Weights of a small GPT-style language model, trained from scratch on English Wikipedia.
Size: 18 layers, width 512, 8 heads of 64 (1 for keys and values), MLP 2048 GELU, vocabulary 32000, 64.7M parameters.
MLP neurons of a small language model. Each row is named by its layer, matrix (up: input weights) and neuron, and shows model dimensions 256-383. Each number is 50 + 10 x the weight over its row's rms, rounded and kept within 0 to 99.
Before each neuron's rows, "fires on" lists the tokens most often at its 100 highest values on Wikipedia text that the model never trained on. A number after a token or word is its count.

fires on: " |" 37, " 0" 7, " /" 7
L13.up1027:61 46 55 53 41 48 55 43 34 37 39 58 52 50 47 61 45 42 58 41 49 47 54 47 58 25 71 57 47 52 44 45 55 43 48 59 67 47 60 68 41 54 60 57 56 52 66 50 56 35 51 54 41 47 54 56 50 51 56 72 42 59 46 49 41 61 45 42 42 33 56 39 50 58 53 56 55 57 51 52 53 52 36 52 45 54 59 34 36 55 52 43 37 48 60 55 38 59 55 58 39 48 57 49 41 59 46 47 56 33 56 67 51 40 52 52 44 62 45 24 47 48 50 45 38 62 58 55

fires on: " and" 48, " as" 12, " or" 7, "u" 4, "," 4, " &" 4
L13.up1718:51 57 46 46 49 33 46 54 54 49 51 55 57 68 46 40 32 53 44 38 32 53 53 46 62 55 63 48 44 66 55 52 47 60 58 40 54 50 42 60 55 57 49 43 32 52 50 48 38 35 39 61 46 45 40 64 51 44 73 54 54 48 60 53 51 49 60 53 58 20 43 37 60 40 40 51 47 52 46 68 51 68 52 65 53 45 37 36 17 69 46 43 42 53 51 40 39 58 69 49 64 49 67 44 44 60 41 44 45 38 61 43 63 44 49 56 45 26 65 68 52 47 53 61 55 47 45 44

fires on: " |" 31, " and" 11, " to" 6, " size" 6, " –" 4
L15.up572:49 55 53 37 62 40 60 50 52 54 48 44 55 59 49 47 42 46 69 62 46 67 63 54 37 54 61 55 72 48 53 42 45 58 75 50 69 52 57 37 48 48 52 51 43 39 49 60 52 51 51 43 51 49 46 36 47 37 44 45 42 42 46 63 59 75 50 64 39 47 54 51 42 34 55 40 41 45 61 40 52 59 51 56 64 29 46 52 42 46 55 41 31 37 50 40 42 49 52 42 47 43 41 44 66 52 46 43 57 43 52 45 60 32 53 36 34 56 51 32 49 39 49 54 59 54 45 30

fires on: " at" 24, " to" 16, " in" 10, " |" 6, "," 4, " In" 4
L13.up1666:68 64 56 49 59 49 48 54 65 60 46 17 54 48 44 52 49 62 56 43 59 49 52 49 58 37 49 53 36 41 44 51 50 49 50 45 54 53 46 45 52 47 47 51 47 42 51 50 51 48 51 73 37 49 51 54 45 51 60 48 50 43 61 53 53 73 68 50 56 42 39 48 41 65 42 22 62 53 70 31 46 68 43 69 48 62 59 37 42 39 48 59 55 50 50 73 38 37 65 54 51 37 72 46 50 52 53 50 39 53 73 51 52 50 58 50 56 41 54 63 54 44 44 45 48 38 63 48

fires on: " |" 75, "---|---|---|---|" 15, "|---|---|" 4
L15.up1089:46 45 30 50 37 60 38 52 76 49 64 28 53 54 54 44 50 38 57 54 58 57 63 41 49 56 62 47 42 54 66 46 54 64 43 44 48 50 42 50 48 57 41 37 55 50 64 61 44 44 52 73 48 59 46 52 54 47 51 51 50 49 50 55 56 53 47 70 54 42 55 57 42 47 42 54 51 55 52 50 45 63 63 62 55 51 49 38 46 50 64 56 57 50 38 50 56 33 54 71 57 41 51 65 50 62 56 52 44 54 68 47 55 45 51 68 55 46 42 47 45 56 60 69 49 65 48 50

fires on: "-" 38, "==" 9, " (" 4, " to" 4
L15.up55:49 51 35 46 39 52 53 50 59 40 47 44 49 58 20 49 50 36 43 43 48 45 50 57 52 38 46 50 26 46 37 47 62 68 38 55 54 60 45 45 42 45 72 52 35 51 66 45 47 50 59 49 57 49 37 33 64 42 53 50 54 56 51 59 47 62 50 41 45 41 21 24 38 52 39 47 69 44 64 47 47 56 63 47 49 48 41 40 59 52 50 56 55 42 31 67 52 59 60 41 53 38 57 30 52 60 49 49 49 48 55 51 69 55 53 59 81 47 55 56 43 51 44 66 63 61 53 48

fires on: " |" 68, "==" 25
L15.up713:60 54 45 40 36 46 40 66 53 46 47 41 49 57 45 55 49 46 54 43 48 49 76 49 50 45 68 63 52 61 65 46 45 50 41 46 45 36 59 57 60 27 57 33 39 46 43 46 60 64 54 52 53 53 43 56 66 57 45 46 30 67 38 61 49 54 37 65 60 45 47 45 53 47 52 70 48 40 58 40 30 39 73 51 60 39 68 59 60 56 63 52 51 48 51 52 49 48 40 37 56 57 49 45 50 58 45 57 54 51 68 59 64 46 38 66 48 51 46 47 55 40 32 67 46 48 66 43

fires on: "-" 25, " on" 22, " |" 15, ":" 8, " was" 5
L13.up1688:64 50 48 26 40 66 54 77 50 45 55 49 57 59 54 24 47 42 50 53 68 69 53 45 47 56 64 67 60 60 58 35 43 56 50 59 70 39 62 54 38 59 60 61 56 55 33 40 50 54 70 64 49 48 49 68 57 31 43 49 51 51 47 35 59 58 29 53 54 39 43 53 41 39 53 55 44 75 41 38 56 77 56 53 47 34 51 70 33 46 55 49 60 50 55 64 45 30 61 55 53 44 42 41 55 58 61 48 49 34 64 30 51 55 38 43 47 44 65 38 38 52 42 49 43 67 49 50

fires on: " |" 36, "." 7, " cm" 6, " /" 5, ";" 4
L15.up870:39 67 49 37 29 33 57 46 48 55 40 42 53 44 32 36 66 38 55 53 68 46 51 51 39 37 63 54 52 49 71 44 48 38 50 56 46 51 48 61 44 43 42 36 51 30 57 47 60 40 47 67 35 38 48 43 54 62 38 60 60 54 51 58 52 38 63 69 49 50 58 50 60 59 59 38 55 64 28 56 42 50 72 56 58 48 48 43 49 69 35 47 58 56 55 52 47 48 49 45 56 46 47 48 64 44 53 63 46 51 51 52 53 58 65 62 73 55 42 60 43 72 40 54 49 44 50 49

fires on: " |" 44, "." 33
L15.up1532:31 63 38 54 51 42 56 40 51 60 52 42 46 44 54 48 44 57 60 36 38 52 51 57 49 35 74 52 61 78 53 46 51 42 55 74 54 54 46 52 41 38 52 51 49 43 41 60 49 57 45 70 52 34 42 41 42 45 21 54 56 41 60 65 52 67 57 67 54 36 44 45 46 46 38 28 44 52 58 58 87 47 29 53 57 38 62 44 40 47 37 45 44 45 47 37 43 61 62 50 64 59 49 68 52 58 62 63 47 45 50 72 49 39 47 52 54 48 39 55 60 54 54 56 56 51 48 52

fires on: " |" 38, " 1" 6, " 0" 5, " Azerbaijan" 4
L13.up1041:59 53 38 39 42 52 57 57 53 47 27 40 33 48 55 41 46 49 49 67 45 45 47 59 59 65 65 71 31 36 50 33 40 55 52 41 42 61 65 52 44 30 46 24 35 43 57 55 55 47 74 80 42 39 47 48 65 49 55 47 41 50 62 49 50 54 29 63 39 50 37 37 59 52 58 65 48 61 44 55 61 37 57 57 32 40 56 48 43 65 72 55 59 41 53 56 35 40 47 45 57 52 54 44 59 56 50 56 37 61 52 40 61 51 36 37 53 51 32 50 48 56 39 66 42 53 39 60

fires on: "'" 72
L13.up275:46 56 41 51 78 46 47 44 50 43 75 24 44 51 49 31 28 46 49 66 36 53 52 38 54 48 53 47 70 49 54 50 41 49 36 55 49 43 51 37 48 40 49 51 57 53 67 33 50 39 48 55 56 47 42 69 43 74 48 67 35 55 41 50 54 61 39 61 58 50 42 61 40 62 59 52 65 52 42 60 49 59 51 64 52 25 65 36 38 44 43 37 37 46 38 49 44 40 46 59 45 55 63 48 43 59 48 57 50 50 45 33 51 55 35 44 52 47 64 50 67 67 66 51 59 48 45 46

fires on: " |" 44, " a" 10, " made" 7, " and" 6, " his" 4
L13.up1005:55 28 49 48 38 68 64 47 58 30 45 50 48 60 53 33 43 57 44 55 62 64 72 53 31 31 58 42 45 39 48 48 67 73 49 55 34 42 47 55 43 57 58 44 42 37 57 57 46 43 47 50 55 46 34 34 61 37 54 46 66 41 53 44 42 54 40 60 40 37 51 42 60 39 45 40 54 69 57 44 52 52 50 50 43 30 55 39 52 47 62 52 46 40 44 61 34 46 53 63 41 55 41 35 56 57 36 49 72 58 57 54 58 39 40 41 57 46 52 47 47 45 51 48 42 44 51 59

fires on: " in" 54, " to" 9, " |" 7, "|" 6, " of" 4
L13.up943:70 52 36 37 47 71 38 38 35 33 53 43 53 44 49 45 40 57 54 27 50 47 68 47 57 37 51 55 56 42 52 28 33 51 54 59 69 62 56 35 43 55 51 35 58 31 44 48 53 53 58 47 45 42 58 55 57 56 45 33 41 43 61 48 64 83 47 53 52 36 49 32 50 61 50 60 59 59 59 44 43 49 49 39 59 43 58 49 51 54 33 41 54 37 40 48 45 57 47 65 53 45 50 53 59 53 62 47 47 48 58 51 55 69 19 84 44 61 51 41 53 56 44 52 42 60 51 61

fires on: " and" 65, "," 9, " was" 4
L15.up905:54 57 38 50 61 52 57 60 45 55 48 48 56 59 47 34 32 44 59 78 52 46 56 55 55 61 60 56 49 50 61 55 24 59 50 55 51 59 60 49 63 41 62 53 53 46 53 44 75 42 55 47 44 67 39 48 55 48 69 39 63 62 59 49 43 49 54 77 54 29 39 48 51 52 65 44 46 52 47 41 62 63 50 51 48 43 40 47 42 58 54 46 53 32 52 39 55 48 40 22 55 42 57 33 55 54 53 53 43 50 68 46 59 46 64 42 45 52 52 50 63 61 33 48 46 46 28 62

fires on: " |" 54, "|" 23, "-" 12, "N" 4
L15.up1632:63 45 36 45 64 34 38 44 61 38 46 41 32 41 55 53 45 38 48 64 25 47 55 51 63 45 61 47 61 57 56 48 40 48 41 48 56 62 62 47 52 62 55 40 37 33 37 54 52 56 66 43 51 54 63 48 54 49 63 45 50 43 51 38 47 55 75 50 41 51 50 46 50 66 46 49 52 47 55 42 58 57 13 54 55 18 35 45 53 28 49 28 67 46 54 52 47 52 53 56 52 52 29 52 36 60 56 34 53 64 38 38 44 56 41 47 55 49 34 45 67 32 51 48 52 41 49 52

fires on: "." 39, "==" 37, "\n" 10, "-" 5
L13.up1493:61 55 48 38 40 51 37 46 56 34 42 35 56 50 52 45 68 38 41 41 64 60 57 39 59 32 53 63 31 42 49 52 52 52 41 47 39 52 52 60 57 35 82 39 49 48 38 56 59 57 57 54 45 48 32 49 67 54 52 36 43 60 58 39 37 57 63 49 53 48 42 41 51 40 43 48 36 63 66 43 39 50 52 61 43 40 48 50 52 63 55 42 38 33 44 68 52 25 60 55 77 46 48 38 58 63 57 68 39 52 84 53 43 42 36 67 30 48 47 42 45 49 65 62 60 35 36 51

fires on: " |" 83, "---|---|---|---|" 6, "|---|---|" 4
L15.up1128:49 49 32 57 40 62 45 55 78 47 56 35 46 51 56 29 50 38 59 49 57 58 68 50 44 50 58 41 42 55 59 43 56 59 51 49 47 50 43 42 45 52 44 36 55 58 72 59 46 43 59 61 53 52 49 47 48 59 48 44 45 40 52 57 54 51 40 65 51 36 48 52 39 55 36 43 46 54 60 47 53 58 66 59 61 40 59 42 43 42 59 52 54 44 39 48 45 29 57 65 59 39 54 64 46 62 54 53 38 53 67 45 58 41 49 60 61 53 43 53 40 60 59 60 52 62 45 41

fires on: "." 32, "'" 19, ":" 10, " a" 6, "’" 5, "," 4
L13.up982:43 53 45 61 66 42 42 35 49 59 40 42 32 69 55 46 47 20 39 49 45 66 61 51 46 36 43 70 52 52 44 32 51 39 43 55 66 56 53 45 53 47 40 46 62 55 39 48 50 48 44 49 52 54 40 38 50 47 53 50 53 48 32 51 48 33 51 65 56 52 55 52 54 43 38 62 59 56 54 44 54 51 45 61 49 45 56 57 55 59 57 49 41 48 64 44 61 36 66 47 49 46 49 59 43 64 62 48 54 44 33 45 58 58 44 48 39 49 54 43 73 52 66 48 50 58 60 50

fires on: " |" 49, "|" 4, "E" 4
L15.up1146:58 54 36 50 53 46 55 46 56 41 36 59 31 46 49 43 58 43 35 55 47 50 58 43 22 64 43 51 48 51 45 57 63 52 43 48 67 38 49 57 56 59 43 34 60 39 59 32 56 45 51 67 49 50 47 43 48 44 51 44 47 47 61 49 56 61 43 53 52 45 62 49 41 46 51 61 44 44 63 44 48 48 57 34 47 40 46 50 46 53 49 38 45 70 47 41 45 59 36 37 43 45 57 60 66 57 59 41 36 61 55 52 46 40 44 56 45 48 28 40 53 52 57 53 39 40 66 36

fires on: " |" 25, "." 14, ";" 9, " first" 5, " based" 4, " c" 4
L13.up1183:44 73 33 41 63 58 41 57 37 52 43 42 47 65 51 43 34 40 44 61 45 36 48 54 46 33 58 43 48 64 51 57 38 50 53 34 54 58 63 54 63 54 53 51 59 72 62 49 68 34 62 59 35 37 28 48 51 80 45 53 64 46 51 38 49 49 46 56 49 38 41 51 33 57 26 46 41 53 53 63 60 32 66 44 59 48 48 41 33 43 46 42 52 33 39 59 47 39 62 55 53 59 65 65 47 50 60 45 45 52 54 44 62 46 35 54 55 50 51 47 58 68 45 53 50 49 49 36

fires on: " |" 34, " on" 21, " On" 6, "\n" 6
L15.up213:52 47 64 51 57 48 65 57 57 61 32 28 55 63 32 40 44 53 56 49 53 57 54 56 43 44 59 76 37 36 52 57 25 49 57 47 40 49 31 46 60 62 68 42 37 55 49 38 59 69 76 58 65 52 43 67 39 44 61 55 49 56 53 55 51 32 54 40 56 47 47 38 58 46 59 59 56 54 48 37 61 64 46 53 49 36 58 43 68 65 52 44 54 39 51 49 37 49 53 43 42 38 35 42 44 69 32 49 55 42 58 29 43 63 35 52 56 40 63 43 61 63 53 48 50 65 39 31

fires on: "===" 69, " ===" 11, "==" 7, " |" 4, " =" 4
L15.up85:71 57 53 49 56 52 44 55 48 56 41 36 40 50 55 61 46 64 41 55 49 51 70 44 58 46 40 52 54 29 48 40 31 49 53 51 67 39 56 49 48 29 71 54 51 50 48 38 60 63 45 53 51 55 44 51 56 49 74 43 50 51 49 57 40 40 45 58 42 49 52 40 47 48 39 42 58 55 63 44 55 60 49 55 34 53 50 49 35 68 11 43 63 46 41 29 34 47 43 67 42 37 52 60 54 43 49 60 64 54 59 64 54 54 43 60 60 44 62 51 45 51 67 43 49 55 45 37

fires on: " |" 32, " 3" 10, "y" 10, "." 9, " as" 7, "===" 6
L13.up1848:51 45 54 40 57 60 37 67 45 41 69 51 47 37 47 55 34 56 41 46 54 48 46 54 60 51 43 40 39 45 32 18 55 51 55 44 66 44 48 53 53 45 34 40 61 48 62 44 51 64 52 62 52 46 43 53 71 80 44 39 55 42 67 24 41 40 45 44 66 47 43 42 40 32 45 31 55 38 54 34 36 63 36 55 53 59 49 49 47 57 41 56 42 51 36 51 50 27 59 75 50 52 39 53 45 64 68 58 56 58 52 55 60 69 57 56 46 26 45 62 50 79 43 44 45 54 29 55

fires on: " (" 39, "," 18, " was" 10
L13.up146:59 55 38 54 68 58 52 38 41 37 49 66 65 56 44 50 52 43 56 42 63 71 51 68 43 40 34 60 37 55 40 67 56 67 48 46 65 41 34 50 47 35 44 38 69 51 62 43 53 59 60 52 47 52 34 55 66 47 41 49 44 48 39 24 60 61 47 43 55 46 38 39 52 45 38 53 62 54 77 58 63 33 52 47 64 42 50 36 54 52 49 42 47 38 53 46 56 49 46 45 49 34 42 47 50 45 49 48 61 55 71 47 63 60 72 50 51 60 49 63 64 37 32 63 46 48 52 61

fires on: "'" 34, " as" 15, "):" 10, " |" 10
L15.up374:37 39 41 45 41 60 64 49 43 55 53 49 54 29 52 37 53 49 31 51 46 43 60 47 43 39 46 42 31 59 52 58 29 43 50 39 64 55 57 37 69 55 36 35 61 51 48 38 76 52 48 57 36 63 53 56 51 54 50 69 68 64 59 41 69 44 33 73 38 45 36 55 30 48 51 49 47 55 72 40 55 57 70 51 60 56 47 36 46 51 58 50 45 55 43 58 37 56 41 38 33 58 62 50 45 49 44 47 45 48 51 50 54 47 49 62 52 51 44 41 57 38 46 42 31 70 42 49

fires on: " on" 42, "s" 6, " released" 4, " On" 4, "\n" 4
L15.up1287:41 35 52 51 41 45 44 59 52 42 25 44 50 53 40 42 43 58 42 46 61 60 52 60 46 53 67 51 40 37 40 49 37 54 37 53 45 54 59 47 42 38 41 24 53 60 78 50 42 45 49 60 70 47 30 51 51 59 56 60 49 38 40 43 52 44 52 48 43 38 42 56 50 50 49 62 44 41 53 48 50 43 37 64 59 58 46 56 47 54 43 52 49 60 36 43 28 55 50 62 74 39 46 47 48 61 53 35 69 46 67 65 37 54 45 46 40 28 61 35 64 49 54 43 58 38 41 50

fires on: " it" 34, "|" 10, "-" 9, " he" 9, " she" 7, " a" 5
L15.up1066:77 48 56 50 47 45 43 45 50 45 42 38 47 30 57 47 41 46 57 46 49 37 53 60 50 46 44 52 57 54 48 48 31 56 42 48 46 48 38 51 59 57 51 40 57 45 49 54 61 33 53 61 63 57 46 39 56 52 41 61 44 41 54 61 44 60 63 50 64 48 56 30 49 67 40 43 49 58 51 33 71 47 28 73 47 45 50 43 22 54 64 58 60 48 51 71 38 38 67 46 50 36 51 38 48 50 51 52 61 52 36 62 61 38 49 50 62 42 53 52 54 73 36 35 37 58 59 55

fires on: "." 38, " |" 14, "|" 11, ":" 9, "-" 8
L15.up1813:54 52 62 45 45 56 40 64 48 20 63 49 56 53 50 41 34 37 39 61 46 61 47 56 43 53 75 51 63 59 39 40 38 61 51 51 62 35 57 57 47 29 32 53 45 33 57 52 56 41 56 69 31 35 34 47 68 77 47 53 49 55 60 44 33 58 52 50 37 50 57 33 26 41 49 31 50 40 47 54 49 50 53 65 40 60 63 49 42 64 68 30 55 46 44 56 39 44 53 48 70 44 49 52 41 62 56 61 39 44 56 50 73 57 38 50 53 44 43 59 50 50 47 53 31 39 34 49

fires on: " |" 43, " an" 12, "," 6
L15.up424:54 60 63 49 35 52 54 58 49 47 53 42 44 69 48 21 42 48 44 48 32 61 59 51 45 42 27 55 43 59 64 49 42 56 42 44 54 42 44 65 54 52 40 62 59 53 53 44 41 43 64 52 52 43 50 56 60 60 51 71 71 48 59 54 42 56 51 54 42 64 51 57 41 51 52 54 49 61 40 55 51 55 49 47 55 52 60 47 49 45 42 51 47 50 48 45 45 59 59 53 55 33 54 35 52 58 44 49 53 44 49 73 62 53 52 62 55 41 47 61 52 55 51 33 70 46 47 46

fires on: " |" 63, "s" 4
L13.up1310:54 56 43 57 40 61 55 58 56 49 57 68 61 49 53 47 48 37 66 43 52 49 61 57 64 38 55 50 46 42 66 44 68 53 59 47 63 58 36 64 38 42 55 47 58 56 63 49 57 35 89 49 43 44 29 64 50 57 39 59 41 50 49 48 60 47 57 38 43 51 58 32 34 47 57 48 37 63 57 40 60 50 46 51 54 42 54 58 50 52 54 51 58 64 50 53 61 36 35 51 77 49 60 50 50 51 60 36 55 48 50 33 45 42 38 54 39 33 31 72 45 57 52 54 47 50 65 64

fires on: " to" 34, " and" 18, " on" 5, " has" 4
L13.up1649:63 53 49 38 73 64 50 40 74 31 46 42 41 57 47 45 47 61 51 58 52 37 44 53 56 60 40 61 59 64 36 52 39 42 56 44 65 64 54 50 43 37 72 40 43 64 45 58 57 34 55 59 47 40 41 43 50 46 61 57 45 52 56 33 38 43 66 63 59 52 59 50 48 70 33 39 43 49 34 45 55 54 31 49 38 49 55 51 59 54 47 51 44 42 48 52 39 38 51 67 39 41 56 46 38 59 55 39 46 62 62 45 50 31 40 80 52 44 60 75 49 68 46 45 57 55 51 54

fires on: " |" 36, ")" 12, "." 4, " one" 4
L15.up732:43 64 49 58 56 47 53 28 51 55 30 48 32 38 30 60 38 39 44 57 51 46 52 56 60 46 58 38 53 52 43 35 48 45 58 30 48 50 36 52 47 48 57 48 40 52 85 45 73 43 56 55 52 46 61 45 45 46 41 41 41 43 30 65 42 62 47 50 55 63 70 63 56 57 53 43 61 49 65 51 38 61 32 62 41 47 56 40 43 46 57 46 57 42 66 50 62 48 58 71 44 45 68 55 35 58 55 44 51 50 43 40 51 38 34 55 58 66 48 45 53 49 62 61 68 47 53 46

fires on: "t" 17, " S" 10, " K" 8, " and" 8, " L" 6, "c" 6
L13.up1549:61 53 38 39 44 56 57 48 61 42 43 51 57 79 52 43 42 49 55 41 48 47 51 50 53 37 55 45 63 43 57 24 39 63 58 52 68 57 48 35 64 28 52 23 51 40 71 76 41 46 43 53 37 49 46 44 49 66 68 42 43 63 61 40 37 51 47 59 61 35 49 34 42 65 54 51 64 39 63 59 57 59 53 50 61 56 46 50 52 38 49 49 49 43 64 54 65 47 51 44 39 42 64 45 28 57 55 57 67 55 67 59 35 42 48 53 46 67 64 51 58 56 45 46 43 51 46 48

fires on: " |" 47, "." 8, "\n" 8, "|" 6, " /" 4
L13.up185:54 51 45 68 50 39 43 36 35 70 35 43 52 47 40 49 37 40 73 50 56 42 69 43 57 51 58 41 56 56 32 31 46 46 47 52 69 64 47 39 61 50 72 53 51 37 50 46 51 64 57 55 55 54 63 48 58 42 35 32 56 54 48 38 48 47 58 52 43 53 39 54 30 46 31 64 54 55 40 31 59 68 45 43 54 38 47 52 58 33 39 32 48 53 70 42 49 35 46 45 65 53 38 50 51 56 56 52 50 57 44 54 77 63 49 57 39 61 43 49 52 37 58 52 55 71 39 44

fires on: " |" 52, " /" 6, " a" 4
L13.up1476:46 51 38 40 45 48 38 43 58 53 53 61 46 40 41 38 42 33 62 49 44 56 64 39 50 33 70 44 49 49 71 43 38 49 47 53 60 58 68 51 60 41 48 47 58 55 55 38 50 38 74 63 60 51 46 69 58 65 33 54 44 47 58 53 57 46 55 34 56 55 70 44 51 48 54 46 37 49 59 66 55 45 49 36 62 55 29 45 48 47 22 37 63 44 52 45 31 53 61 49 78 54 50 49 48 80 63 49 58 56 60 39 68 64 38 59 44 30 56 73 46 58 55 60 50 38 40 41

fires on: " |" 64, " had" 6
L13.up1788:50 53 45 44 41 51 36 43 55 55 34 49 38 39 58 43 42 41 51 51 49 52 38 59 49 62 48 44 54 54 43 66 47 44 51 66 54 37 46 50 47 63 28 52 41 50 53 64 51 43 50 57 57 49 31 55 63 47 52 49 52 51 57 38 51 61 40 60 48 44 59 60 51 71 48 41 30 57 59 33 47 53 50 42 45 62 23 60 34 48 57 60 43 56 33 59 25 47 40 31 55 45 42 53 38 45 56 41 33 49 68 40 38 45 27 51 53 37 62 71 67 38 55 55 39 33 62 48

fires on: " |" 59
L13.up1854:59 34 51 61 30 47 50 46 57 49 54 63 71 48 52 52 43 45 46 47 50 58 67 60 38 50 42 48 48 64 69 56 70 60 36 48 54 47 39 41 51 55 45 61 57 38 72 36 41 38 57 71 53 50 48 46 61 46 31 38 54 36 61 42 44 55 47 41 45 48 45 52 43 42 68 49 46 69 70 48 50 45 53 47 60 51 52 59 37 44 46 63 51 61 54 49 53 52 37 55 63 35 57 39 53 44 42 62 63 60 53 43 53 30 34 50 54 43 58 67 49 60 40 57 38 59 67 58

fires on: " |" 55, "---|---|---|---|" 23, "." 4
L15.up157:47 42 33 51 44 58 51 63 62 44 50 48 49 49 41 36 50 33 61 37 61 57 61 48 42 49 45 40 46 51 47 42 52 54 45 52 56 41 40 48 48 59 58 42 50 53 45 56 40 52 46 56 59 54 47 49 42 59 47 39 39 47 45 47 43 45 39 73 68 73 44 43 51 49 32 48 46 52 52 22 45 48 55 56 65 56 49 35 53 53 66 56 50 40 45 46 46 52 47 53 49 44 49 59 61 53 47 47 37 40 66 50 70 51 56 58 60 52 51 58 45 45 61 64 44 60 50 49

fires on: " |" 41, " (" 5, " by" 5, ":" 5, "," 4
L13.up1657:49 54 33 44 45 40 49 34 42 34 48 56 41 66 49 33 60 44 42 44 44 59 49 62 48 44 54 57 54 53 41 50 45 51 35 47 47 46 52 52 57 50 33 42 39 37 44 48 50 36 40 68 46 30 45 49 68 58 57 53 41 53 46 49 53 47 52 53 58 42 43 44 58 71 44 53 43 39 59 48 56 57 38 48 62 40 50 28 41 50 36 44 49 52 57 28 61 36 50 50 57 44 49 54 48 57 59 65 57 59 43 60 53 42 48 62 41 49 23 58 52 45 61 51 50 40 50 51

fires on: " one" 18, "." 14, " of" 10, "'" 10, " as" 4
L15.up1554:40 52 33 69 80 42 51 47 55 58 49 48 34 42 40 35 48 47 56 55 62 51 57 50 41 38 35 41 54 47 44 46 50 42 50 43 45 62 48 54 46 49 45 55 57 31 71 62 51 43 47 29 78 47 53 52 54 49 45 47 46 47 55 49 55 56 41 53 56 52 56 29 58 51 43 30 44 55 40 48 46 43 41 45 35 55 52 50 50 50 48 47 48 43 58 68 69 42 36 53 36 42 54 47 48 43 56 50 57 51 43 56 41 42 56 56 53 56 52 49 45 67 85 51 52 50 50 42

fires on: " |" 36, " her" 11, " his" 11, "s" 8, "-" 5, " a" 4
L13.up616:36 55 62 54 57 36 33 24 45 37 52 47 36 52 37 41 43 30 57 61 44 53 64 46 49 54 46 35 49 57 52 52 40 48 56 50 48 63 29 26 77 64 62 32 55 50 49 53 53 53 55 63 49 37 47 38 56 66 60 39 59 42 56 53 42 51 44 71 49 39 53 60 50 57 52 44 50 31 43 33 67 59 33 41 51 54 56 58 37 44 52 25 45 65 59 57 42 43 57 45 42 59 43 34 48 52 57 35 48 41 46 48 48 47 35 52 50 57 65 46 53 46 46 75 40 48 51 51

fires on: " |" 50, " and" 11
L13.up1085:66 57 35 40 66 61 54 60 40 56 29 60 35 61 48 41 51 69 55 48 45 38 43 63 62 42 55 50 54 34 55 43 53 54 55 42 54 61 58 47 51 49 41 45 50 51 42 48 54 46 43 49 44 25 56 60 54 43 48 54 63 54 42 59 50 53 17 46 40 40 36 47 50 57 62 43 49 54 59 54 61 50 48 41 49 52 50 36 31 51 41 43 47 51 56 46 59 35 53 57 54 52 48 55 33 46 45 54 58 71 61 69 44 54 59 48 58 46 57 58 55 44 42 45 44 48 26 50

fires on: " |" 62, "\n" 19
L15.up760:69 63 43 42 38 58 47 48 38 52 43 40 59 59 40 40 51 49 54 58 51 50 58 41 54 48 59 43 40 67 44 43 45 48 41 53 47 41 44 35 61 33 60 52 53 48 66 35 55 47 61 58 57 53 52 45 60 73 35 36 66 46 49 51 62 55 61 46 47 47 49 53 41 61 46 52 59 65 49 56 48 59 38 55 50 53 54 60 64 51 31 51 60 36 48 55 50 59 43 62 65 34 44 39 56 50 56 40 41 66 51 53 73 63 55 54 60 63 67 47 51 37 58 49 56 53 25 46

fires on: " |" 28, " has" 14, " Co" 7, " and" 7, " with" 5, " features" 5
L13.up1301:64 54 49 42 62 58 54 50 57 46 36 65 50 61 39 28 54 34 46 30 52 33 37 43 67 49 65 49 60 55 60 60 40 58 44 48 60 57 64 38 78 48 54 54 47 55 43 45 58 38 66 34 56 40 50 63 52 54 45 53 47 68 58 42 53 38 66 28 50 46 46 37 70 45 51 42 57 48 60 37 70 60 38 55 67 55 54 62 52 65 40 50 38 31 64 63 46 38 57 53 39 51 66 61 46 48 55 51 35 64 54 55 47 54 44 46 43 52 48 68 32 55 33 64 45 53 54 50

fires on: " |" 25, "," 23, " the" 14, " and" 6, ";" 5
L15.up450:41 60 55 42 40 53 33 46 53 32 49 52 47 53 35 61 39 40 36 40 33 48 56 51 35 56 78 60 50 53 73 42 42 62 29 49 43 39 57 60 49 63 53 50 53 48 44 55 47 29 66 52 42 52 52 43 61 59 56 61 67 44 37 38 35 56 47 54 31 43 54 60 47 64 35 55 43 47 53 37 54 64 54 62 47 52 61 39 52 53 48 48 36 60 56 64 49 38 68 69 39 43 57 43 45 57 53 48 41 63 65 53 64 42 36 65 54 44 57 52 56 60 39 67 38 45 51 41

fires on: " 2" 19, " S" 14, " or" 13, " and" 8, "S" 4, " 1" 4
L13.up630:74 33 60 34 50 52 42 74 45 56 49 33 58 47 54 51 41 51 51 60 42 50 65 54 49 44 52 44 43 53 44 65 39 79 48 54 46 58 67 50 42 72 67 50 63 67 46 48 54 60 64 55 62 64 47 34 45 53 75 34 46 45 59 41 47 47 40 55 48 52 49 37 51 39 55 56 58 53 62 38 53 59 56 53 58 50 55 38 67 55 35 38 56 62 59 50 56 56 61 50 43 44 43 26 65 60 46 49 72 37 42 58 64 54 65 52 49 61 51 27 44 57 39 39 52 41 46 50